Weights of a small transformer language model: 12 heads of 32.
MLP neurons of a small language model. Each row is named by its layer, matrix (gate and up: input weights) and neuron, and shows model dimensions 0-127. Each number is 500 + 25 x the weight over its row's rms, rounded and kept within 0 to 999. Numbers have three digits each. A neuron's up and down rows have the sign that makes its largest values positive.
A block is one neuron, or neurons of one layer that tend to fire together. After each block is what it responds to, as a language model described it from the Wikipedia text at the highest values.

L10.gate120:558496520471506479483533551505484490507452487500512498541505485514495473495526483548468519452493569496514464530506520504475456496527479455484471514506534505524468534513481488519437454503492484507505555514502498492550479456532474475501474500530507506492519467493496488505520487502514518468512504490510516500509490477537482466463495507444472515494497537518498530498463454506483501527473
L10.up120:510472490466554530550489501475558506519480428481514501468509492506473483514508497519473538447488514505528482538477501510552536479444467486512501539506492516522482523459523501485510468458527477493550495462531526496516481520522459489507548511472485504518474496530520546541518492448500492512499504492528504496487478527494499445517480508460482490519480524469505529486469486488493530476465
L10.gate277:516488478481521505473586490497463485514500499486532508498542526483481494549502472479529479532522464496483462543446492526520562513508493487464527546507485537551480512496474517488526460489502502482516509476504534488492472503480448500491504453527523464495537483492485535488510514514477493508484457514472515482523521491483485506491489504496531489508522498537504514499488506452487470508519
L10.up277:524475499513522519480496569537514500483523524512502515515524477455466545497485506523466438506538484538506509516501492476486478500525529515521528496506491504449530510502521478503491491469498452550481531505477512491505498517503505517508494466503438425531555474510462514514521495512472517470531488474465528513523492473541495532494515500476500515500456505499498471494493526531506490514512
Role-marking "as" and prepositions. Fires on "as" introducing a role, form, or use after a verb (used as, acts as, served as, grown as), and weaker on at, after, of, when.

L5.gate47:528494495488508462483502476510455525506487512476504523522501504515521498508502494501465469521491478540475467508502456482528488509510506469489478479517485514497501481505515495500515518493527473507501516426491470548513510483489519522495538490492504533474473501440519506524447481540479544520493510490494523507466531483506516477491489525460492482516537516507508479531515503499514546532468
L5.up47:498542500475489521522499539506466467517488491503505456540502499562506450467526524514480446484525536514513513468495473497491458503479443467494487481498522519491492506535464505503487519474497471483495501502494482434529517456464497515494485491465515506499537496455480494529514504462524517530536494519486581492487479535508482533479476475511518523496502523514569509552470524502496495529489
L5.gate60:511505495534513438545506524488520496461517459486482515511537491520479510507500509517486561492512489580560502489473512492499534497540518503485515485521465523474513478510472480482495487513504529499510494455506497502516545472491528541494446508525481487495505539489486477531521516533540549496528492504539522477530513487475532517470509545468505498507487521480505503525506461519535518500527
L5.up60:482485483516465527472522481495470489538469508503513482515453515520491481470494525532543511476511450486509506513503523465475501467499498500465443500502491521505532486538539512516514497519499441469515490458538480519506476495535488488468498504505469462471495505480488483493515472510473467480509489495517508524513538442536500465502528512514490449538512506509479486532496556474505482475483
L5.gate85:483509492493461487498546523524505483458479490494523515518508464506569533505516563507451525516537503487484491472493536509529504522510488490495502500540463489475481459517443504486527437517466481502458503505503485516503529495526504521469523518510507532499466532451507473494526508533506584483528541527521511501497483490461498496532521486498485485479527514535475522513469545480515505470499
L5.up85:494523489504498525496509458524523506483498455515472481515535529428483511469523535502487543490533490530517491573454478496529530499473462507516487464523506569472474501517496507508496507515456484497519504493475500539519483477480495472481525506530489514502479473483478550550513515497473486491509515529488485517485489478500489476488532517470493467477482486534506502466501492489497474542507
L5.gate171:477495514494466480505477528509496520474499496544519508488524578508496504495528565521498507502510486575491475472517507498473499490519501500530509495474509503492501454509472510520547538476524522490469497521497502505516545489552537451486497496526516449542500499481448479469513494486541505509527512502474531515485511484493479522495503514500489475513503518477467496518546482550511472481501
L5.up171:514458458518519518514526548466458506470515519510509465477493503497477524563493517489467544420480525491455489504519503494469519514477472497505515510459533492510483458504471553550496465506540493475471520554510505517443480461487506489491499473476531515509487479463515491469508500506485486515609515501509501488479503495507503492457531508501464444445509506543493515520512478496511483529489
L5.gate185:491492491470512487548460541489466507479485479484532517494473488504458489522504492500493442538541497472520493570484511509525493543535541483476524460517494548495499528517501468515534500475519457492521473442511495492513481464496507487538486567480530509453525500502507486524448481461530516527522513527537538478468499527485469475525502496491535486518498482504479501485494525563490539493505
L5.up185:478490484532486550533513506488478470478543488499433493469510486468484482497483500506520478527522553524526508532554538472531500479539491493507518503492468507543536416517477483520459489495513468464467515484535489460456508440493442495495471495531535503496549507469494548511498479503500487458513458466520502447491499451486538496478488496516501523506505516474466499520488523536531500498500
L5.gate213:489470536501501465509510474473482539547489485504512491504511533511519488501508469481479507517546521511434514512493450471542498487473476497485469465471495542451483465498534485543553472526480497482539476510456459504514527492533496522487477478520462525543470474523496492506502499507461512493493508505521454514565515468533481504475488524462478501521479503502488517467498501548504517483472
L5.up213:482483519484493473504499471517495542493504489532468516475443522504509528520501477486564487431511482451507515521532560493463476486453535532458526528492534494482507516481528488478497494512467488434490574471512474477535500458505471512508492496543518479497498513498514511510512516502499529529470462524543502504484504514504471543507506478462483501528538509487502530469507493503533540466503
L5.gate371:489493502484492499514504493543507539500484504495499494495518503502525537511510466468502550445504519466490436511494526499531538496471451475452515499491487521511522497478491467501514466545498540558479540512506448543468500501473473493491478504526524512486516526507483526458508468488473502503475514502526475490547483471532487525480483495533507535530513503510428531503526451514479502481516
L5.up371:498477540490513490502516487481448542513478483447475540505486518485509511468542501502517515493470493509490495460482504498507486486459549460491498480523529474505506492521490477516468534486513484475528499476483472502479506501490503496507503480492488470447529544490571482454553544517542519537493477501496477532510514503518548459478511484507497483475501532535479516535461454484458497488505
L5.gate564:489513513507476517443510512467472472497503494498552481484530502501536481504535522521515500467515469471472494493442486524493507530478513449488482563511485482494523492484504499490509489470523478491496462531504448533477477516496477484547505501501512485498542507492478526506501509495509498534556447481472506562471532538486490513492537478475502526539492451477505570518512540486456502530496
L5.up564:459471510502512495479533518471473501494476521473504505502514503518523501520501507479527530438473481516497499450488546498490517513487481431479454538517501468519497505476459521514473514470506545544536497534485457469510524506493454514455510494476508478517523496468488533532514533501475490497500521479528506487475480493452560427471536476528470547523524495508498504517504542495476494523481
Prepositions after verbs. Prepositions, mostly "to", and also by, from, into, and, that follow a verb, participle or adjective and introduce its target, e.g. "changed hands to", "reduced to", "released by".

L11.gate140:480523480463529504485518554526490464451506500491514498464493474517466494507503532513481517485524403498502490508531456540497459468492463469472487522499520483515526510504501513517448482496480505504493485509507518505459506501502467524491490489521504511519509530522478503510492502480471485462485499522540469522516491481525508465486520546493454481457528463567518486517504538481475499506522
L11.up140:492521521535495520506506520521490487528521470536524514499518512454491478506531465493555463488486493513513522495551531478475501524520475493540474517532504515518514503495561512521532492499517541517555516476535532520466530472455451541509529522504497441468501510504457552528538519510501484528446487482485531445513501439513500477531525522523497524478532480464535535527500471487517510496549
L11.gate467:530511442484509500434544479522478500532492478487474472535534510483509490461519488473533525487503487491483523473493496563502462440517563481474491514518498500520478518502500527508491513523511559471539496482504490484488571490489483509500516537510482493472492523507501481519461495530492500481466469551529499501497448451504514482534483491542508523514527469496486507517487497468491542482518
L11.up467:486488542513534479461525514528482487485504469517479517493486541513512460520508483514491517484499503490512553542516471528484443478484466465528476539510519518506508507493505512514484484518515538460538522492481546494453505477505488510483491500513545520494471518472500545462522508482476524511488500487481482548509543524497482485527518483461500523533519493523527475485472484455543505495476
L11.gate549:514509513523508515506481511510511479506465461513502481458529564499531554516515484489522502460531456509498538456545491499497499482513518513511530485514514490521499504491460518547509483531480551480442547506474505464450500521508535504445529454483489547549499486498477491449513510506505480459501523491470504503518487521498530502503520518462466511465535495491545499499481495496469480473538
L11.up549:486504455478492480492550495514474458487512516522491467528518506458498507533515471523527556536481456556467471503492498510513506515542492495496479455520514524457496477503516478535467481513488494457518455509510554479473498516539487542537495517537482498493527481496488484470505502502512535515521497546500521475509474493484463495490509507534527484524517492554527490496469472498498510469482
L11.gate658:512440501494520483509517531484547509507464478481485493514452495547447494531532545448522549517483462532479483470505516524539491491502492506498519477494515483497489505523474528516485464496493509481476473507493528495484518501558489462466517510488481493501473502494501515508480480510486505468492521477505480458508463501489467499490488475509576507524493523505506474503486507565474538508466
L11.up658:502508480509497474503479484491484528496464490506494485538471516458476477491446495478515515492501465523493514483470476476521498487535484528520511519487467501506542487500479483516479484520467462544485462481482484512533487474475465512509485511500516478488535490470451478493510502517475479490489494470457484477482497502504496505514491515522530479502546526437486517446501520537528517469524
Copula before predicate. Linking verbs and similar tokens (was, is, became, described as, opening quote) right before a predicate complement or passive participle, e.g. was stopped, became a.

L10.gate328:493519538517522483494462505498501536524479476495483488467504464461523460501506524501484499489512507484551512530474548483532490490535472503524486531488527482515522438476508537473495499532541505504513487417492477475505516483521525519497473539462506467499484473490491482489514465482507510499538501473490430474536538490467471522479504457534504491503477528509512502519487438506499521523508
L10.up328:497499470500515526495465463544528510426459494531441496493518507481497440476528484521499512483496487548526501521502486498520488465515532457527532506499517462491524466466514510491522500510558502515505537464536494544531536523532492497485521519527497510480499481490524441480522499513510487481515511466500515486497509522509544515466504535555497501470505518512536523467507479498493527476449
L10.gate548:528513494500499547487515496472536488463475511509506480517523511463551507488524467512471502494499517485470490484503504498484453483477508445502543506486514474504463438508475486502518523535488493491483462482477457531508496494474465529500524490533497474531471484493535536540524534539513480504524510478486512469477531465495514476501553540504484526495457519501489500501508558525523475537517
L10.up548:488489497460472470484503473446508491476480522495503450518487478503475478473488500485498522522535475465454499581469527485538527495516535520554501489459499464500499491499496511553492544497515554482484482513512544525522533541497493474486544477483509485523526549497483527468498572536492455530514519508500495565533496519523479496488523465494498491510495518508461518490519492509525484511516
Word-piece "b" fragments. Short word-piece tokens that begin or split a word, above all a lone "b" (b|ook, b|elly, prescri|b|ed), sometimes "gr", "oll" or an en dash in scores.

L10.gate232:431475504501468516498510470461511548517511458522501463486491486517532513493477550499491459490522510516522445483558486486496521473516491516511500504532512478498516494523502506534534525504529543484515493472510509524458487484464476525520464512546512493464481550497494502489481510477486496519465517505474469508515482504516526506517504473534462513508508512513462498516554471492525487531530
L10.up232:468531470522500512481486524492519506481479542532527511504496474477487495527510481484485532494477510466502500564484485485488469509509533556506495514506485524482461481526551504500504526526502493519481485503440477506472491485476491521529542538536474489457477484477498503484515473524490502495514522524520467478503492484548516464511499466525557510469494536492497484484477480493472509499441
L10.gate599:477526489501502533528508511440456525514535525514507449491467531480495506463503515489493476487526503474526510493480521580570484524550489466522490513495502468480501491532489489507522504526525465480542505479487488489515497499500479495527468471498468525509458492508497494487502548471505562500545484549513489525474507437480466476497503471547489486487492520506521527501498507495526485489525
L10.up599:588474464483489514486479482450528516508477503465454499501545520538478471475493510479508510489545509497513508497523469485516509509555509491518487522479505505492516482512501470461465467496502471554467541452488476522493551464520533504488494520544491483495525466507518485497488480533496525543496469515527509529464459511472520511510478455506515441513484465506490515532466463492484528440499
Modals and infinitive to. Modal verbs (can, would, may, could, will) and infinitive "to" just before a bare verb, as in "can be", "would list", "to have"; also occasionally word-start pieces like "cont" in "contains".

L5.gate113:481487509473483501501525493465484472514515496532473452504496531542456466506501559494505484466498547495472527538507528535517476472487525494524520472468501483486524484527471484452509466524536573492490500545523517513496543460501537481515504500511519507534476520464495514491486476494547451478527490565476517484460508488461495491502480522502510525536489463496496501491548512522528516511505
L5.up113:487491490497507470514576493486472496538496490469502523442524500472492476523479501538481509510445518529524515476499488510508523477500524436516504481485496466490497476472523503493515517520516516500484495546568528502488525520512496471505533491486500472485557556475459488491498463505532500516487516522491491508488464508472494488486481523522494566523514489514484496538483506501469526514506
L5.gate446:517523492499463494457494459497488474485503505518503495503499499532495446485523503534500507456499537504537525484482496491489499490469548507516481500520456464470490462524489471493490481516565539499489537522490464504514510480545504519513522484509469499466492513515470503539524510452497543490489495505476514478481491509486536542484540522510532526482502486516526536488461541504518505493531
L5.up446:478517512504468499516484539551501481474540463561510481467558519526494506499523541517513484504512489522505492501474484538552461535491504524484494481475501471537495473509540504485496540444476504528523494474497541505511473524559505538483477501504509534434471505496497541470561481487509519452493469432519508507504511479477488527526520474499469490519464490510503504495530510500497443505488
L5.gate449:519537501519454489512510458509514487453513463530494522514476493476500453509514506508502566491506536508477482443519495490513504473522504498540520495494517526523483487483509493490541529537486519513490524512486542554538527472494557475488506508489481526503492530530455535496504485512537552508522539529480513499506492489501510478517493497492495499526499512529503466528508506554489445497495
L5.up449:524506513447518480499485507533471559480499493462548464440523501544515499502492509499558501491468505498485446534492517546481540483465485488565526511529539514517525509495500462476525480465491500488520503533500520527508470510511492478536472455534501522492496512497512509522504521516531487508479510482496464513494496494512511478519506470485528530483507484492451468508559523506510486475463
L5.gate460:462491460497500536495503481470517457491494535486519555485507479508509541510519495514491519484509526520488514530520485520488482530500543474547475499480474469500493469503526496502505488448525519516534542475490492504545535498560511473473469495505526479545520544487515510467505489482485554507499482506461478506534472529522538502494552499489495440547481489492464507513536527518511501466513
L5.up460:553499513490482510471578526484542464551496521503493498536496509499484470510458493542527501525499475493513484496495496477487485511497555524528513546515507517473531481498549491521543521516499525458475488472530495509468492504553479499513513470480494512513481538488503483521497515545467521536565505493430512476505461475442475511465465499539488508513511528514471454552501476518484510477527
L5.gate542:521527496480530512507499471502508528524495493519537504484470502506467479478510496487474513468500497520511550524459495530509457549470524510514485518486483493511544492529487508480552513482503476535462483491531474468459468509461519470521528502515541544502492521506508457483513495525486506550541511526468468490500469492472500502458522565486483519567532489501502469535512509489545500479530
L5.up542:461504490490504515486497472512536494508482504443502488485478527538467483514502441469475519496461545515504463511518478522462510458510513486507486525493504477481497488496493486488470549542498489466477501507524452458523501502515500509466482518503450459496512478499524470501524473492487491502539500531453500519522448489506510471493478510494452478544559508507523469501462471509480483490501
L5.gate591:509480540517521495496503470512469454494533555440516521507523490521528484508535505486493476476458509527519562518479480511474470495482511532462487479497513510553505515497523523479501538455499515490457484500520483533500511527498498518541527474490464520505506502484534510479515529487493502500490514465494464528456480512442507502552503523506496483526525521506482506484517430504489456487446
L5.up591:511475467518491485503489519500483517484548514500492534521502524474470516518534504524522496537453527470514478543522476503515568499547487501486517482499517513503467498520479460484491497478499502499531505493508525521538504523526536475515482499482490490488562474504488496490513514513503488506515529503503486456475483515499514519495514508522488488513487496509479491520501454554492484444513
L5.gate606:495479503504486489460507455515494475530514520476516493530451475465498483487513504516454442494472476502524482524510477508487515493507456556523497492452507499492479519474456479565549541502489527470517463528492521460508497494532515502512532510492500525575474479478502477501482523481529469503491542517466463508550486527500469516508503486463508498518510497517520467505463493497516507478454
L5.up606:503487457522501518525490492484452537493498531500515499453499496492491476490487494521484530551454530536485518500486493490498521484477488480498483584568498506511470493508540506495539543474444555522507509487499505512456494487519482443484501483470500509458529538488537488513479484487532506500505498511490477500493497515519513497515503487497544531482475488510479463475542492510494483509480
L5.gate678:525548531538500532521494496488439487505535519534505505469477517480473471495489532495533524547504485468522529533518507490503479493504495498466480560475509503506496463531489484490542476502483550505538478522529501469494508472478518501499524526568489467539525498478486533525482517510524500510516542547500505491450469501495501508491522489487524539526526492485514480539530475483455470536533
L5.up678:563502539498505498443513471529454499489566467515490476491518501515548500536551504483546546547502481500470498501513511515492471500496477517512529509502472469482501504490507545494549522463502487518506496514511530488520524507512484486489484486487518534525543504489514469507474501507507516506513519481484544484484474510506501502516464504509472508524475465478487489516499527533473476526498
Score dashes and "doing". Dashes or colons between digits in sports scores and track times (6–3, 3–0, 3:56), plus the "ing" of "doing" before an object.

L11.gate8:486490513473475510490481480530497512529499498499502446472484458504506515530511515500485540485498551492474476488487471510481485499528470512497510485472505486515511506458510468508455488471477474505510500503485471557562497496506505485502467528540533516500437536516491518480534458528495525520507509500494519494488503445522486516513498495501522501556526463451496481516464482514515486503534
L11.up8:465463486477522496483479505496524488493457504485509462497494528496455538514511508502473489500468487457551462518528503450509474486492493479543490493486527498508469553502476463522507489529492502542509490483504458466485535506538529515496501506486498479536480517485507519490530543551489495529531491503482523495503478492527531522511478514495485492524518518475463497527482483458547498510515
L11.gate86:528469481466498493520498493499517522502523477488462483497514486497508444540465494501522510483523523474517460469487514550492514509512535469513519480485455535497505499489460547478508536501512577567520507509492518508484530489519529542507524507479516479493478514483496457481568521529493460476505485489419494488504531514505507521493544502503525528528483473496532457486523539493453477485528
L11.up86:483505500506491497487459495502546516545518501490473492489467563493481504479523485468505482468531505490498518508500488493511498452540512484521486478491509530527451507515501499501484542497520469509418568496505511473536489534496499486488521477485513532528525490480505530507533481446473509483479493499504524501469518438478482481503492487499498507471512533500563510523504455503500490523473
L11.gate362:476519507505507436472471469506521511475501511458520497501483506499542486521523477516486501498536549509522519540517443509528485503501513492504498517510510472524467523522464545458485466505466462479503468481461529535472528520481501498475496496483519499495465514501491536467496460492487510525507549524494495520507475522477567483473517509519463495557466529485542478500520477515496466499482
L11.up362:491457532472477475529494491469474510455543468517471476486470478515479535523531516502488492476516494475511538517508520537507461529472513536548511479510487505508511499480470468476468466497481515521508510491500473460486512506499529512475481495476524509484501501510551489494545499502515432493500489479505498507470495531479513527507473465594517532493511472446489506470526453479521525506508
L11.gate543:497512452475466495502495466529531489499477455469468467489482474511498505463554439501537509466508542476461474433504497522516518504503480546499516488512494521508501522519465512477516494505513532520495495515474462522507514486509493519455493544518457500491559486508453488487485510481514489518485537450464511492505520463480525496504518559472498503487475467471512475497503504453493467525523
L11.up543:476503455489487488516523481518476503459509479484478457449478503488487484511483493509473498452517478476478540481459521484494482514493533515511555494441481496469455515485516514505504466481469512544517492488485497507510508480502511468488519492442504526514521495471486525505464534521492444461508530482443493461482534530493512491489508500485524501493518476538526501542505507487507541516521
Numeric separators in coordinates. Degree and prime symbols inside geographic coordinates, as in 46°35′; more weakly colons, commas and hyphens inside numbers (6:19, 1,503) and word-internal pieces (con-fir-m).

L11.gate94:499498495509497522500515484491475546529480520498530494501499553514491509524548517510519472479482488529511482519469475561450549477527514499505540471539453495478546531510550500489494518479495526483500539490472535489479536480492471467482539517518495568508527524519450507509514463513495518487502519509482528492466536452521498459507497462512527535537530502510498495513482540508520510507458
L11.up94:488545507492511491536514546503521517468480490505535537555504515482492492507533509507523533518538491501448497528505476560494499505468470503540559500497500468550446490533479506497479511494523492497504480481513536457496492502505499485501497509575452509479506512493559477506536530494536535523463461451509470451470482498506473509491522488544471525482492491484494490513488483482467488497456
L11.gate119:512504520494529484475514497523548525520459509509484450466500524463464510496528478535506508503518478558496493529487517489494508486481487540528465454488482489523472497489443528522517482547477509492518496512551527469511528518514438499491501481521479479545488466544500483526484471494463490452515479485512470496493484498532516501506530516498504499477490518470523506479485500498545500485498
L11.up119:509516548442523482532492523514545559502464514495530521481497448514477492511477527493504494496502515513493495478472500475515540488509526503511550517482502490497502463509519505487529556512488498458504496516495514492557535493473477477504445466534488520463512532470502484554466496515509521485477502465513474445501512490503488528493505503549501519451510449501459507513528512499521482491470
L11.gate250:458491518513464499493506508527497516490495503503495525509471493503534483459475515485509489496524510510513523463514499519500491489526525483506513490507545486493500425465503502485529514522501495521499507509513489512493505507464460478503517481515471518512456542439536514445518511507498550481485535467479508555538528499557458472491522452567551430503501485487474515551500562509481498509498
L11.up250:485515511487502527512502474431476483518484502459512513460503487524482491496481502530479534530528495529520483481466448516531507478473496460530518509531437485530515509498478534530503443495525491485510505507509542458507521514547498491509517518528526533485473502537513490504487469539500514470522527509492494526477496530547483442481513523498493478441491521503555477508530518493495539515463
L11.gate615:473526474503517522493486514434484473526488458456487503493444491514510519484514545488490511544491469502492518495465457486530545507505531514482502537534471487471521485521543501482504499510503469499504508486499518506496540496485493478549572500525499488509551528444518528512479529502522543518451475504497514474454493493507449499499482482500509515503510475497490538503487527513470487495490
L11.up615:504460508534505503505528525510505569485521496491494514522488503486506503499507497498510472471478522520508498496505470537478502492469472532521493489474524515533528496473524500499491494501442475481510484497548530460516522516538497503462547528516517527509498489459507481466481491468498549492484469479487491517472518523481511493520503482540554506505509532496500494481518498496478558498471
Subject end before verb. Fires on the last token of a sentence's subject just before its verb, often the final piece of a character name in plot summaries (Shino-a, Kar-en, Gure-n), plus pronouns, "which/that", and infinitive "to".

L5.gate116:531466503506493488467483523497457511516486467519545507488464508444526495514521503504488503523520455499482504501525492480476488471530518522499489517512488493459531480548485488503497479499528526447479518471512513491524517479492454504484538506467514538445512459508528511487437516506520559508509529505486492491491454482477503499528462478507501532504489478488508484472500505531482478497496
L5.up116:509488537529506515488502522494499500528493501506513513507501479529507476471524497500499493492499471494532558493505527475442472501496526504503522550519537455522499519545467506473514437513470534497505487455495530520544494527529513521516478497507509496513556517488488481490475514553454520486572471520463502506516479481491486479522456490489503459448538478534469513563502512473515506510481
L5.gate123:493489474541505497482484470522487518524489545547510536506523533465517543485517507549481483555488502506466517496493499564495490531515531484497525526539473489544507463494483530495441482485480501527475520538476467530550449485469499469536499500516510473514513536523489499492522521498499478527524501515492496538495497509497475523509497504490492498529461533543460495498470485516481501555486
L5.up123:475492517512493509518440461517476518503501533538475556513499541473557520522496468515496473514473464492505499509520537499521482461508520499532551499514477507528490481503451538544477506461516488527478505532485472527559467502517490508488489513477495504512482513523482489488476495486542496528522510475493435509501481479482483541477446509512480476521465581490476456477501519561507483521461
L5.gate254:535511524533539496495500497483509535519476521497566529501498497526493485465503525457502483517484479494510518540452496499474498464497501502491484508530532490497516458461493523501510497469536569495478508462522478512515512528502552504476584484521475481486518512531504517453500531489492448472493530492477518523491522496505504502517480508499489473527517484524513512514481505446494462522531
L5.up254:513454532540491506527493514544551479493448543488472498513524487484494484521517500445523513500501514488513509525451470457501470528495500509496532505539518512541511492501472548490504518520451483488432528494477468498483481488513509504502481504500517480491525510479539484479503493490455517520520536506477494521546537476496486510478507486482530475491495485513515562522496496460506507556539
L5.gate341:520459484461502454504507474492512479512490547508542512503535527489519458507475447506503468503504467508518500491467540487519439466517532500485513540527453503540514480496488459500517503512514508475495495490477465521505515545494523480511489472461491485461471448550493466463473527504454477513470518517507483547473554550490530504498498495512490499500491542561511494505500486505471497488516
L5.up341:514459513533520454490516512503485503495494483524429502511534475511461485516460463532495504525475512488497553499486522484507467483503483517502526489509514518510476540531537487521486479497471513496489481516508493479478538535471482455508503520483525444504529511514528451472514509503523516494538456457504534449516495467489489513510476478564475524541488498487549539510459504507492462499493
L5.gate352:501454489488514490495475475470490512519534488456486537510477459534460478496464479505508507493515514490501492522492527528520470477486511487508474555528455499564534446522513485520509481525483469501533491484488493515470439542477488514521543535497481459482527507505554481520526529502508513504505455495526501532488551506498495488487469473535496551545466504519472544471495488456468492492492
L5.up352:500508517493478511508485518498476485493535502508519512473472521495493477519520513543487473517533484527485532519511545503504512497488465565539485511544488454510534504493519450498506484528449516539495529548497462517482464510487484503527497510526439468503456457510523518465507492518487528541515524490463470561488529537508483514488485475497496540511447488519484499490482477494487507547530
L5.gate387:531520499527487464481520510473478468496510480460475534486463491465497507532549505509461496526504506515502520495517543486518431520545504514487464518482474513505513502470434495541563528466497521467469522505471495468484469501475500529500535519540502478488511512508527477446518472492515508484522466466479519494485471506508493513524491482515500503528477470539490487474466533518498505491505
L5.up387:470514484532514500460532522453511433483501489485504512496467482491538472516483489537466542527508491489511498521486544492514468518507484484502497449487502535513496496476496486512537480520547488451465515527505487541482485445508482510484484513485530447516480531516511502465520496499488498531521431452519544499500470490460459501480502503477491527474470510522493502481484551485536478530545
L5.gate402:517496512501485459518515525485495526517507484500492539467499490463466518545509494529511507464483456475536499532493505528512492457499509539493497505510506478451524497506475518491467467493489492521482572519463494490527500545461517491511496460547465520507486490524509536488509492517504462495510492447488499547512482528479488504505479460529506513521520487524506512464487496520502490496542
L5.up402:506473487484475504488479470457501497477490450511452522486513489494471479511484486499510533507488489480495534474506520497531466491488525572481523487469481489492456468529478489509482486465499517495545483527497487503498528526532507524460462486476495502579532499480494483510543506472507510487454552451477498505481478520519490490529470496503535494492512532514524494514495505539518484539484
L5.gate405:467481478509498486485498495488462501518461497483507502521488517481502502554497499505462476493492497482497537499521530527484490491488527490503503489511496505479500485515467488558436477492513489470500524548483502524532511478482496520539466466526506500518510534469491518497528509487532525481531502536505489498474467502514472466468489495516535491454511482552499483518505473519496526506455
L5.up405:476490462508525436463449497506517490517490522502472488473520479492461526505484475522492544471485472486482515484530522495513517511479472511489464491539549507524530480506505499526423518485501473514491514494515496488508513497465517504460555499515509488493480457511486509485516508482516516519497526533474510505510480496510482446506498520543455536476513521421517511470476530500475515510520
Main verb after subject phrase. Linking or main verbs such as was, is, came, right after a long subject noun phrase ("His first goal came", "The prime cause… was"); also word-final pieces like -ing, -ce.